config = dict(
    activation='geglu',
    rope_base=10000.0,
    parallel_block=False,
    init='trunc',
    steps=4796,
    dataset='wikipedia_en',
)
MLP neurons of a small language model. Each row is named by its layer, matrix (down: output weights) and neuron, and shows model dimensions 16-111. Each number is 50 + 15 x the weight over its row's rms, rounded and kept within 0 to 99. A neuron's up and down rows have the sign that makes its largest values positive.
A block is one neuron, or neurons of one layer that tend to fire together. After each block is what it responds to, as a language model described it from the Wikipedia text at the highest values.

L3.down108:62 62 54 58 68 44 60 51 54 46 30 63 51 29 82 20 59 40 31 38 42 46 11 62 53 50 55 57 39 36 61 24 49 47 46 45 44 67 60 47 37 50 48 50 45 62 33 74 32 34 36 55 62 36 31 66 61 40 40 56 41 55 54 37 74 61 55 68 34 60 45 46 52 45 29 66 44 51 28 65 64 77 46 63 49 51 51 53 69 65 43 46 36 39 86 27
L3.down241:32 43 14 46 17 66 56 17 28 63 28 29 30 59 54 60 40 45 61 53 32 60 42 48 33 51 58 82 56 56 67 53 51 62 49 27 36 56 61 33 36 54 57 44 49 43 20 39 37 53 35 42 42 49 49 59 57 47 55 29 56 44 76 63 55 49 47 59 54 56 36 28 54 52 42 47 71 50 43 45 45 61 40 33 31 71 40 46 38 39 61 41 54 37 43 56
L3.down358:25 44 54 35 63 59 27 45 65 53 40 44 65 31 48 63 67 44 65 46 47 75 45 15 56 26 56 70 59 35 41 58 63 83 67 15 67 48 46 39 33 51 48 57 46 44 54 93 32 45 40 63 37 55 24 46 45 39 62 48 45 64 36 68 54 63 57 55 33 68 66 59 41 39 60 58 47 72 48 58 67 68 62 52 47 46 43 45 15 68 57 29 57 48 65 41
L3.down571:28 16 71 33 59 45 79 68 51 69 64 37 29 71 52 22 44 20 49 42 34 78 59 38 31 50 41 77 81 26 61 33 55 59 58 50 64 62 29 41 66 32 58 66 37 40 42 49 37 35 49 60 46 53 28 36 24 34 59 44 78 56 73 45 47 44 65 57 32 55 71 34 53 59 48 50 76 54 30 44 56 68 45 63 53 18 45 55 21 39 46 46 44 51 59 78
Responds to: Linking "to" after long phrases

L2.down15:65 57 63 41 54 67 58 22 40 50 65 00 30 62 45 29 44 66 51 35 65 62 60 46 43 61 51 45 52 39 68 43 72 49 60 58 41 52 44 78 64 52 60 35 58 52 76 66 39 61 63 50 74 54 50 47 49 53 37 35 72 38 49 43 36 58 40 56 72 64 61 42 53 49 46 72 63 43 21 54 39 78 48 41 62 50 59 23 63 51 19 47 49 54 63 47
L2.down672:38 34 56 14 61 37 37 81 76 42 56 22 33 63 39 31 57 43 67 45 41 93 68 32 41 50 45 64 79 60 63 56 34 86 37 27 56 64 21 62 70 38 69 35 53 24 43 45 51 56 31 29 40 83 41 73 18 72 73 48 69 63 21 69 50 26 53 42 62 68 59 47 46 36 64 41 47 55 63 25 56 61 38 26 27 33 54 45 33 53 49 61 37 35 29 41
Responds to: Connective "to" and headings

L6.down107:33 41 54 41 58 49 55 34 43 15 34 56 53 61 41 31 37 52 61 30 50 78 38 37 42 42 52 65 34 44 21 65 39 47 45 79 60 33 78 62 45 53 66 85 64 27 62 65 68 48 14 30 50 38 64 22 31 73 59 45 41 68 76 28 50 54 16 32 60 49 61 36 61 50 38 68 51 56 44 62 49 65 56 56 36 31 29 71 44 46 69 48 34 40 42 60
L6.down183:23 46 43 33 44 35 85 40 52 38 46 32 28 63 62 71 64 48 48 30 42 30 36 53 39 51 51 62 53 20 47 51 38 39 48 15 38 47 59 40 58 65 64 17 44 60 66 52 49 56 37 69 59 39 64 64 61 63 71 53 40 64 57 73 49 54 53 54 88 21 80 81 68 68 32 74 53 58 90 58 42 41 41 45 53 32 48 37 27 49 90 57 34 58 25 42
L6.down253:31 50 38 41 46 09 67 50 82 47 30 44 42 55 56 45 69 38 75 45 67 44 50 51 52 45 46 46 59 81 39 31 36 49 74 45 50 59 30 29 82 31 63 55 55 42 39 53 25 60 77 48 49 39 36 48 45 72 61 68 55 44 55 53 26 35 18 34 32 53 31 48 60 32 60 72 44 38 36 62 39 53 39 55 41 31 33 38 46 51 28 12 55 75 45 44
L6.down257:36 24 57 31 73 63 52 66 61 40 45 58 83 77 41 49 55 09 55 85 39 47 51 54 66 65 65 54 69 41 66 60 74 53 37 60 45 52 50 49 38 61 53 20 37 71 39 49 26 30 43 62 32 59 66 59 41 67 24 52 61 85 40 53 68 35 75 37 84 80 72 58 65 46 21 67 37 42 31 50 60 53 38 37 52 45 52 35 30 52 80 63 66 44 65 40
L6.down264:45 79 53 33 37 28 39 36 48 49 56 52 73 61 61 36 59 50 49 47 15 46 61 56 41 50 51 51 73 59 74 21 37 55 54 47 39 53 41 41 52 63 41 00 60 61 72 45 54 81 49 52 67 25 81 41 43 39 36 56 31 56 33 49 71 28 53 39 66 52 61 37 59 50 29 64 68 51 50 64 65 29 65 48 18 62 75 39 15 36 46 25 53 34 52 36
L6.down495:40 44 62 47 20 63 45 47 46 35 51 49 46 09 49 61 44 36 46 70 42 38 31 51 46 41 45 33 22 48 71 42 31 28 57 22 44 70 58 53 50 50 76 55 26 39 53 54 64 65 56 52 37 43 51 45 37 51 30 62 55 51 40 53 31 49 44 83 43 67 47 84 59 65 00 52 31 59 58 29 33 70 61 48 19 35 58 15 79 46 60 50 74 56 63 50
L6.down550:46 50 18 47 37 29 66 57 59 45 75 58 38 47 70 43 55 41 51 35 59 27 31 66 43 40 55 43 40 27 60 61 38 66 53 20 73 54 30 66 46 41 66 54 25 33 60 50 68 59 60 60 46 52 38 47 67 58 51 41 43 82 54 98 22 70 39 61 75 34 65 45 51 54 52 54 72 60 60 33 55 23 39 47 33 55 67 41 59 29 50 62 58 65 58 21
L6.down676:16 72 47 37 45 29 29 63 40 71 68 60 77 22 78 41 55 50 55 72 26 54 40 99 70 50 66 75 48 51 34 79 55 61 54 48 94 43 48 59 43 68 45 70 62 64 66 67 63 52 71 56 49 69 39 47 43 53 42 46 78 59 52 73 59 51 42 57 43 58 64 40 55 58 66 62 54 32 53 57 66 38 47 73 44 62 31 52 50 59 65 71 30 63 44 50
Responds to: Table digits and pre- prefixes

L6.down12:64 67 33 62 61 67 34 50 74 41 54 43 57 53 39 53 76 35 47 28 65 53 35 59 35 53 28 46 66 81 52 72 64 53 61 63 65 51 65 54 33 33 66 69 33 34 55 68 54 33 50 63 49 70 61 60 57 74 55 25 55 51 43 51 61 57 56 34 30 61 23 10 56 58 47 81 43 62 69 61 63 33 56 62 39 40 51 44 33 46 43 67 27 71 56 48
L6.down187:62 61 57 27 55 42 61 71 43 41 72 18 53 62 32 38 62 59 44 39 30 68 48 67 08 38 25 17 51 72 36 77 66 26 64 55 68 63 42 52 40 37 62 56 42 76 60 37 42 44 55 51 25 52 82 61 43 47 74 37 60 36 26 50 39 42 43 54 52 13 79 45 49 34 64 77 61 57 29 18 52 29 44 67 61 53 46 33 33 63 58 35 44 60 43 58
L6.down246:47 57 77 55 42 41 67 83 43 62 49 40 39 49 32 66 66 17 64 34 38 42 53 61 49 47 62 47 33 66 27 36 47 57 48 72 53 49 77 68 24 51 71 70 60 65 61 19 63 57 66 22 66 48 50 44 42 59 48 32 66 38 53 72 64 36 67 39 52 26 49 37 61 62 35 69 11 48 74 48 28 64 23 56 69 33 55 59 49 65 64 67 59 62 47 50
L6.down434:48 24 17 61 39 59 72 67 17 52 29 43 55 71 61 85 60 32 53 39 58 54 57 39 71 39 34 24 14 39 39 36 36 45 57 49 54 38 45 48 53 51 58 43 20 45 27 60 43 56 51 50 24 51 43 27 52 22 46 64 47 41 55 14 38 28 33 35 69 71 39 48 45 39 71 33 25 43 35 69 40 51 73 84 39 54 32 37 62 53 60 44 71 64 50 57
L6.down577:30 36 60 75 66 36 44 61 64 67 40 52 21 67 47 41 58 38 64 27 56 64 58 41 83 38 47 53 69 41 55 43 39 56 54 74 79 83 41 50 47 28 67 39 38 54 46 70 44 39 57 42 49 66 29 45 56 47 43 60 23 40 49 39 50 54 33 63 43 62 63 85 25 69 29 26 51 63 78 66 50 43 16 59 40 35 96 54 87 54 37 13 43 64 61 74
L6.down639:53 52 40 56 46 54 54 63 53 65 54 46 58 58 45 47 49 32 62 32 82 74 78 57 66 53 42 13 75 48 43 40 42 49 43 53 62 54 52 54 35 75 43 73 40 56 62 65 46 35 36 61 53 41 42 40 61 35 63 65 33 40 78 53 46 48 78 66 50 22 86 81 43 48 25 69 53 50 65 71 54 99 63 44 46 32 58 60 45 43 44 27 44 78 61 52
L6.down657:54 20 28 69 28 64 55 77 48 45 51 56 59 72 29 27 38 33 42 56 42 69 28 58 52 39 62 34 70 47 40 42 38 88 25 38 64 64 22 59 55 44 54 55 34 38 68 43 58 28 29 63 49 47 41 55 33 48 34 42 52 59 66 31 43 79 31 86 55 66 54 76 17 71 13 49 44 50 45 46 37 79 40 44 44 26 22 50 36 39 64 40 31 64 33 21
L6.down672:54 26 55 56 64 45 67 38 45 40 58 45 68 30 48 26 48 21 33 60 47 57 68 46 35 57 33 41 53 46 82 70 47 76 33 42 59 34 78 31 85 55 38 70 55 13 43 60 51 36 41 58 70 44 56 57 42 71 59 18 53 34 48 31 26 39 49 23 55 60 35 28 72 48 51 35 71 40 21 54 43 43 41 03 61 69 44 39 55 43 29 51 50 36 53 64
Responds to: Predictable table and clause continuations

L2.down176:49 59 38 74 31 56 69 51 61 36 22 33 06 79 46 58 17 55 31 06 34 69 56 34 53 47 61 53 60 40 33 40 52 57 61 59 38 22 74 43 70 48 30 50 76 53 69 49 59 60 90 42 46 71 45 50 51 40 18 50 68 76 28 48 38 77 57 55 17 76 70 46 72 54 57 58 40 57 56 54 65 38 40 71 58 43 72 61 68 34 45 41 56 49 38 51
L2.down441:46 57 28 26 49 63 67 46 41 55 47 50 49 49 35 38 36 37 57 38 43 68 59 59 70 45 78 67 64 31 53 62 43 58 42 24 66 47 35 51 46 55 75 62 56 43 63 58 80 65 32 61 46 53 68 44 69 48 33 56 56 62 39 63 35 33 55 38 34 45 56 57 87 17 65 80 47 56 62 58 46 70 19 51 41 65 48 70 63 35 39 54 33 56 56 49
Responds to: Digit 3 in numbers

L3.down91:48 48 49 49 43 56 61 32 57 65 61 54 42 59 57 49 65 90 32 69 57 28 60 20 57 45 46 32 62 62 61 57 52 25 35 90 53 51 43 44 75 33 34 43 57 60 56 27 45 59 37 58 87 54 56 47 48 42 50 30 43 69 73 23 40 70 32 57 53 54 59 40 61 40 48 59 44 65 48 36 61 53 76 61 45 22 50 40 41 58 24 57 50 49 53 76
L3.down365:26 58 52 65 60 61 65 67 51 20 74 50 54 18 41 62 43 64 58 44 58 33 72 41 48 51 55 60 60 40 37 30 72 22 48 36 56 47 32 48 42 54 45 42 62 59 64 17 74 45 23 45 52 36 08 36 54 44 28 50 83 45 54 14 48 45 45 59 69 68 36 72 44 39 27 27 69 61 53 61 71 57 88 63 49 77 71 47 16 56 76 61 52 70 41 70
L3.down371:48 63 46 31 56 50 63 58 47 50 59 26 54 34 86 54 44 47 60 46 45 44 51 28 55 43 70 51 29 58 64 53 58 49 41 62 22 67 50 39 69 34 34 40 99 46 66 60 30 47 54 41 59 46 59 49 46 76 46 32 36 59 47 38 26 28 58 44 37 51 41 71 45 33 63 70 58 46 48 34 60 40 42 50 61 57 46 67 50 45 41 72 46 42 29 42
L3.down521:67 71 57 44 31 72 25 49 67 75 60 41 55 55 64 46 38 69 55 52 66 55 29 36 33 55 42 85 38 52 60 19 24 40 27 51 54 53 69 31 36 48 47 39 38 73 55 71 50 43 65 44 62 54 57 36 73 67 35 56 34 47 73 39 30 61 56 51 41 66 55 78 54 53 48 60 26 79 67 53 69 48 53 73 27 35 69 59 58 75 55 68 37 51 51 41
Responds to: Digits six to nine